config = dict(
    num_hidden_layers=13,
    hidden_size=192,
    num_attention_heads=6,
    num_key_value_heads=6,
    head_dim=32,
    intermediate_size=768,
    vocab_size=919,
    hidden_act='squared_relu',
    norm='rmsnorm',
    norm_place='pre',
    norm_eps=1e-05,
    positions='rope',
    rope_theta=10000.0,
    rope_fraction=1.0,
    qk_norm=True,
    attn_scale=0.294,
    bias='none',
    tie_word_embeddings=False,
    parallel_block=False,
    extras=['capped logits'],
    init='uniform',
    init_std_qkv=0.0232,
    init_std_o=0.0,
    init_std_up=0.0232,
    init_std_down=0.0,
    optimizer='muon_variant',
    learning_rate=0.013,
    beta1=0.9,
    weight_decay=0.014,
    lr_head=0.00932,
    max_grad_norm=1.0,
    warmup_steps=0,
    schedule='wsd',
    decay_fraction=0.782,
    decay_shape='linear',
    final_lr_fraction=0.0,
    batch_tokens=32768,
    max_seq_len=256,
    doc_mask=True,
    train_tokens=173100000,
    max_steps=5283,
    dataset='wikipedia_en',
)
MLP neurons of a small language model. Each row is named by its layer, matrix (up: input weights) and neuron, and shows model dimensions 48-175. Each number is 200 + 40 x the weight over its row's rms, rounded and kept within 0 to 999.
After each neuron's rows, "fires after" lists the tokens most often just before its 100 highest values on Wikipedia text that the model never trained on.

L9.up672,213,178,287,172,208,205,198,216,128,263,192,228,194,189,232,214,136,267,125,141,234,253,193,146,208,149,174,205,249,122,231,211,208,119,297,169,232,190,188,187,209,230,208,172,132,169,204,215,237,114,190,235,151,154,183,201,180,236,206,174,266,257,156,187,201,176,236,165,184,203,135,220,192,157,254,255,258,240,207,200,254,185,164,225,161,198,203,265,254,221,137,170,223,191,225,194,168,208,188,206,189,204,225,190,213,244,183,195,188,229,233,205,211,179,195,283,235,159,212,176,240,87,240,199,161,217,159,191
fires after: " |", "it", " Th", " under", " with", " D"

L9.up350,250,212,171,224,145,305,141,143,223,210,200,180,162,250,229,193,238,207,247,209,198,130,313,212,123,189,169,193,182,292,184,217,220,227,165,206,122,207,150,244,170,196,264,201,171,131,222,206,263,227,214,210,229,147,279,240,173,231,174,198,203,185,165,302,201,213,229,123,244,207,185,200,149,211,104,149,164,173,229,145,160,213,168,253,217,204,159,198,210,134,282,251,179,277,138,190,203,237,178,214,211,229,207,220,187,239,226,176,259,251,251,185,172,197,208,138,164,197,185,146,199,218,220,150,216,192,209,211
fires after: "e", " A", " t", " a", "ult"

L3.up537,222,248,206,231,137,209,203,271,228,170,147,87,151,152,201,161,175,160,169,202,180,175,147,233,216,209,218,162,188,204,184,202,159,144,287,224,286,238,210,246,203,227,199,191,206,149,257,213,243,134,176,156,202,139,170,130,192,304,146,205,170,164,200,192,164,187,204,211,162,175,233,195,220,153,190,194,247,180,214,262,191,180,182,122,195,178,260,188,182,178,205,209,221,176,136,260,290,181,200,175,139,206,214,221,218,256,174,239,225,156,190,184,170,218,224,246,229,112,234,259,172,210,144,216,238,146,239,241
fires after: " C", "ra", " A", " m", " M", " R"

L7.up228,151,242,226,235,100,180,204,200,177,241,164,207,174,242,264,193,291,194,283,157,216,204,241,204,261,202,198,138,231,221,208,172,192,162,219,233,213,248,260,163,231,202,128,204,183,161,245,232,199,156,185,142,166,156,193,142,195,182,170,227,228,206,258,205,198,200,134,119,193,286,291,176,189,208,223,134,205,206,172,178,161,248,134,256,201,240,256,161,158,226,182,185,177,214,158,147,158,207,197,228,190,173,190,130,129,200,170,181,222,172,268,253,252,165,187,266,260,163,161,201,194,310,112,248,239,179,194,194
fires after: " g", " c", " C", " G"

L6.up120,195,261,195,263,193,154,195,238,222,245,218,210,180,198,235,159,214,182,183,190,233,190,191,155,257,158,269,212,236,188,165,213,257,230,185,214,244,242,192,190,223,140,188,261,147,195,264,263,179,181,125,185,255,187,148,171,175,258,213,188,224,266,255,263,262,265,183,136,221,223,193,153,162,204,221,170,174,215,205,202,220,239,99,250,209,208,186,174,247,302,115,186,226,228,213,229,249,218,174,183,248,202,187,152,211,138,119,189,113,169,204,223,191,219,186,250,191,147,233,201,212,267,137,220,188,141,151,208
fires after: " C", " G", "ar", "i", " g", "ac"

L5.up117,185,148,238,274,211,199,171,234,183,171,157,248,217,197,170,203,229,184,182,250,136,240,172,239,162,175,157,183,168,229,239,170,187,244,285,221,155,162,226,194,198,123,155,169,239,229,235,214,216,239,150,286,115,274,214,205,186,268,244,209,231,149,133,174,157,227,175,171,134,210,175,257,166,170,220,187,207,222,238,221,147,240,187,233,153,230,255,244,174,178,187,273,190,150,196,208,170,192,183,188,212,213,187,201,166,190,149,194,205,174,169,201,201,240,164,214,188,186,174,205,234,196,214,208,149,127,312,148
fires after: " d", "at", " m", " M", "ov", "ur"

L3.up460,277,192,188,161,176,173,190,185,263,215,229,249,128,188,210,202,192,289,225,179,159,189,257,167,213,194,201,222,144,220,124,138,216,263,205,295,209,191,190,160,199,171,212,230,150,184,243,138,205,160,258,138,171,195,193,186,215,247,203,273,117,191,210,145,146,161,201,260,268,185,210,219,222,191,179,233,297,168,255,240,233,193,249,225,164,254,237,226,247,186,215,251,190,236,231,196,199,130,192,209,192,222,240,221,236,182,178,112,168,228,217,193,177,242,304,159,236,208,205,195,147,239,120,186,186,196,167,178
fires after: " P", " S", " M", "ich", " St", " L"

L5.up545,214,143,204,186,153,163,192,198,199,152,146,270,212,214,220,262,206,238,232,191,257,179,191,231,186,136,168,191,173,215,177,216,254,142,183,149,225,201,175,276,227,224,156,189,204,224,205,140,169,235,196,190,191,219,183,183,181,186,168,241,136,208,143,151,71,173,176,188,198,250,199,150,203,148,209,217,249,266,194,184,152,196,197,175,127,155,160,120,115,222,195,162,133,123,179,169,251,232,165,181,239,227,175,196,180,226,244,125,115,224,229,179,153,254,159,231,184,209,205,300,232,187,151,232,260,190,195,250
fires after: ",", "0", "2", " o", " l"

L5.up260,239,143,194,246,215,164,193,160,230,177,142,215,171,253,191,210,192,149,129,205,147,198,192,232,145,200,190,214,284,168,200,230,251,236,155,266,224,173,165,256,156,200,191,163,176,194,234,149,134,187,179,186,197,127,224,111,186,242,140,254,167,209,151,128,153,212,202,218,185,226,237,227,273,212,305,120,184,232,194,156,160,174,175,216,141,226,196,152,86,256,173,198,194,218,197,162,235,242,170,233,170,226,186,145,210,194,176,216,128,237,192,154,203,199,121,183,245,154,204,313,227,161,141,225,179,178,206,201
fires after: " m", " l"

L5.up722,208,144,227,197,145,156,208,284,211,164,205,142,158,142,166,170,221,160,237,227,183,126,157,261,175,189,139,175,210,241,207,199,171,266,298,249,157,193,204,184,188,155,167,158,247,217,243,222,266,188,214,252,195,169,195,166,173,145,214,207,223,177,212,192,179,233,185,203,143,160,229,224,248,201,238,174,207,222,177,248,165,231,176,175,198,231,280,197,199,192,121,277,173,179,217,206,184,241,158,181,213,234,247,221,235,233,225,133,224,136,142,195,184,175,256,215,250,244,192,287,234,201,153,216,175,156,214,223
fires after: " m", "is", " b", " M", " l"

L7.up632,213,271,144,166,210,248,175,233,214,271,202,294,185,177,237,247,173,178,265,213,146,188,198,181,202,276,160,223,165,200,232,213,279,265,183,143,157,224,122,226,275,169,213,175,189,102,158,234,155,169,253,199,235,211,151,209,234,182,230,225,219,204,122,135,169,189,190,220,183,247,161,305,180,266,266,223,227,199,216,218,223,171,196,180,169,181,214,231,212,221,276,237,268,254,172,213,225,179,232,230,192,208,172,211,222,269,218,194,149,235,209,232,299,185,233,95,198,172,170,248,195,178,201,212,285,157,221,168
fires after: "1", "9", "0", "8", "7", " in"

L3.up164,199,183,194,140,163,244,161,281,208,193,190,203,189,187,226,199,203,158,244,150,214,295,191,195,169,203,242,167,224,229,206,104,194,177,200,182,192,221,231,334,278,198,150,279,179,225,203,145,222,187,208,198,238,158,203,200,224,265,207,229,180,181,134,193,177,228,210,189,170,170,147,256,168,130,256,186,220,135,257,213,260,206,149,237,144,199,301,222,139,225,240,215,240,253,140,198,264,293,213,178,138,137,208,216,250,204,134,206,158,170,153,202,182,190,147,265,231,217,162,189,249,254,131,214,238,166,151,196
fires after: " c", " s", " C", " S", "N", " R"

L7.up624,208,173,168,215,190,234,159,218,211,217,201,169,197,210,211,259,224,242,204,138,219,224,181,258,233,204,165,276,197,234,172,253,207,230,257,164,269,108,205,226,188,187,224,249,251,159,216,139,211,257,220,207,224,245,178,257,155,242,274,201,298,215,255,131,212,131,225,187,150,298,268,171,216,242,176,161,224,145,221,199,219,186,136,196,272,214,179,202,213,204,204,170,279,171,279,149,231,193,185,241,247,216,210,153,247,198,176,190,194,214,208,150,235,143,169,247,190,180,200,270,245,211,206,230,106,212,146,251
fires after: "es", "c", "on", "ers", "en", "b"

L6.up323,153,171,224,262,215,204,254,200,203,235,168,310,222,207,199,176,262,80,216,229,252,269,209,225,219,210,274,205,220,226,251,200,169,232,266,206,183,208,192,205,188,219,212,147,215,134,172,182,200,242,196,216,163,201,235,188,253,217,223,188,190,183,180,272,223,234,223,183,202,118,180,255,222,94,296,249,214,180,169,168,230,177,248,178,222,170,208,158,165,264,185,194,195,132,182,227,260,270,205,143,213,214,177,78,250,210,193,179,166,227,208,173,200,191,125,228,200,225,217,220,155,233,247,183,185,258,108,197
fires after: "l", " D", " R", "b", " W", " Bl"

L3.up24,226,175,243,192,244,233,202,241,133,186,181,222,182,262,173,213,224,183,150,212,168,259,193,237,183,120,211,171,175,238,230,225,161,212,216,190,232,176,159,161,166,241,165,186,204,204,252,180,215,173,190,227,161,172,190,143,157,233,183,276,231,194,171,215,168,191,205,144,113,218,175,219,270,198,246,164,185,215,267,242,254,174,148,311,188,171,229,268,124,206,189,168,169,196,195,202,172,259,137,183,224,207,166,222,190,161,246,195,168,186,127,245,151,199,210,142,230,203,158,269,254,217,135,210,189,180,254,116
fires after: " m", " M", " t"

L7.up108,218,211,183,210,196,164,184,169,199,236,208,226,242,195,159,261,221,180,222,261,213,191,152,203,178,194,233,196,290,204,146,253,274,227,177,220,256,156,205,260,225,201,178,216,227,213,239,308,204,173,176,230,226,209,204,183,183,276,267,258,191,209,258,192,301,157,228,229,209,258,241,126,197,216,169,216,242,148,255,180,234,189,163,238,209,150,277,145,278,218,233,242,157,150,201,239,225,226,233,200,164,186,85,190,113,170,166,259,137,202,229,197,153,198,164,209,181,257,178,275,148,287,127,273,138,132,141,248
fires after: " the", "um", " The", "l", "st"

L5.up652,253,160,189,227,183,174,103,202,207,122,207,234,142,180,244,192,218,203,140,216,195,196,138,156,210,132,168,179,237,167,140,189,239,209,197,155,235,241,192,276,228,194,238,231,189,163,166,226,206,208,123,183,198,193,155,269,175,223,221,116,258,213,126,186,197,213,219,177,280,164,248,190,221,230,188,167,228,127,236,236,192,289,165,155,151,145,169,169,214,204,180,207,210,317,185,189,239,172,186,219,190,222,239,167,204,203,151,242,213,251,207,252,135,276,255,217,166,225,152,194,254,275,197,252,146,115,169,190
fires after: "g", " G", " g", "oc", " J", " ar"

L3.up510,240,277,208,239,221,206,220,160,211,229,204,184,179,186,231,163,200,243,211,188,157,157,239,119,162,249,166,150,222,200,223,153,231,245,206,254,281,187,253,171,227,239,132,207,159,165,186,211,237,151,215,184,220,254,193,206,233,204,226,238,224,199,241,188,168,148,137,160,224,192,246,220,109,185,132,231,254,189,241,253,213,251,252,263,166,233,201,248,211,166,164,260,157,260,200,264,135,187,189,127,241,167,247,199,173,160,201,262,162,273,235,182,235,238,184,200,257,195,233,260,156,238,219,218,267,189,241,187
fires after: " P", " s", " S", " H", " R", " p"

L3.up491,228,190,197,216,184,202,199,125,235,177,228,176,188,252,200,257,151,168,97,216,273,237,251,244,213,186,216,246,191,261,172,196,247,227,231,205,202,150,180,130,201,139,157,221,195,236,191,181,225,236,216,160,233,189,177,153,157,209,152,200,220,200,264,173,267,141,227,281,132,255,258,198,179,211,188,179,125,169,210,198,203,219,123,212,250,155,182,197,206,142,220,191,168,154,191,178,187,260,143,136,202,229,156,191,163,134,210,239,148,184,255,202,216,226,242,196,152,222,137,226,131,230,246,250,157,184,202,166
fires after: " the", " The", "a", "|---|---|---|---", "The"

L5.up686,221,204,179,189,192,146,176,223,169,225,194,208,138,232,135,207,198,240,194,121,202,210,190,172,156,257,186,266,199,257,135,168,185,196,181,193,164,219,185,196,175,288,172,158,162,223,231,198,259,197,161,222,197,138,206,182,244,228,172,237,219,203,207,195,211,159,212,221,264,208,213,160,230,198,107,186,258,216,176,163,195,221,200,153,176,231,141,228,122,166,167,207,146,217,208,159,233,287,175,209,219,159,296,241,228,252,119,142,121,216,127,205,170,240,284,210,251,235,142,245,135,294,200,257,194,224,193,196
fires after: " p", " P", "e", " s", " S", " H"

L6.up366,139,249,184,166,161,172,144,168,232,214,204,164,210,278,156,198,181,235,248,192,160,127,230,199,211,201,234,158,156,228,182,239,250,279,225,155,234,236,131,260,225,203,231,171,122,198,222,240,192,178,196,134,254,218,200,235,231,208,179,195,192,196,161,168,258,218,214,177,190,201,207,275,175,179,205,282,257,153,265,179,194,231,180,173,249,183,211,156,170,272,277,183,226,190,165,143,300,230,274,180,187,179,138,197,218,203,226,139,256,187,184,119,187,208,229,136,226,208,174,158,145,170,166,177,236,103,221,189
fires after: " in", "In", " during"

L5.up189,178,179,136,230,219,219,338,220,196,257,163,173,176,258,177,182,205,186,290,175,164,234,297,245,240,231,207,154,218,266,198,233,238,193,225,170,127,207,161,252,165,153,211,171,224,144,194,227,130,194,222,197,203,136,230,236,190,258,213,230,186,189,126,229,197,214,198,233,214,172,198,277,186,135,199,201,179,214,164,142,240,200,202,206,184,168,247,180,172,209,289,190,219,239,196,235,248,246,183,188,251,185,220,96,254,201,189,240,130,187,145,262,176,228,210,162,184,251,175,227,202,211,177,162,195,227,186,233
fires after: " b", " Bl", " h", "l", "ro", "y"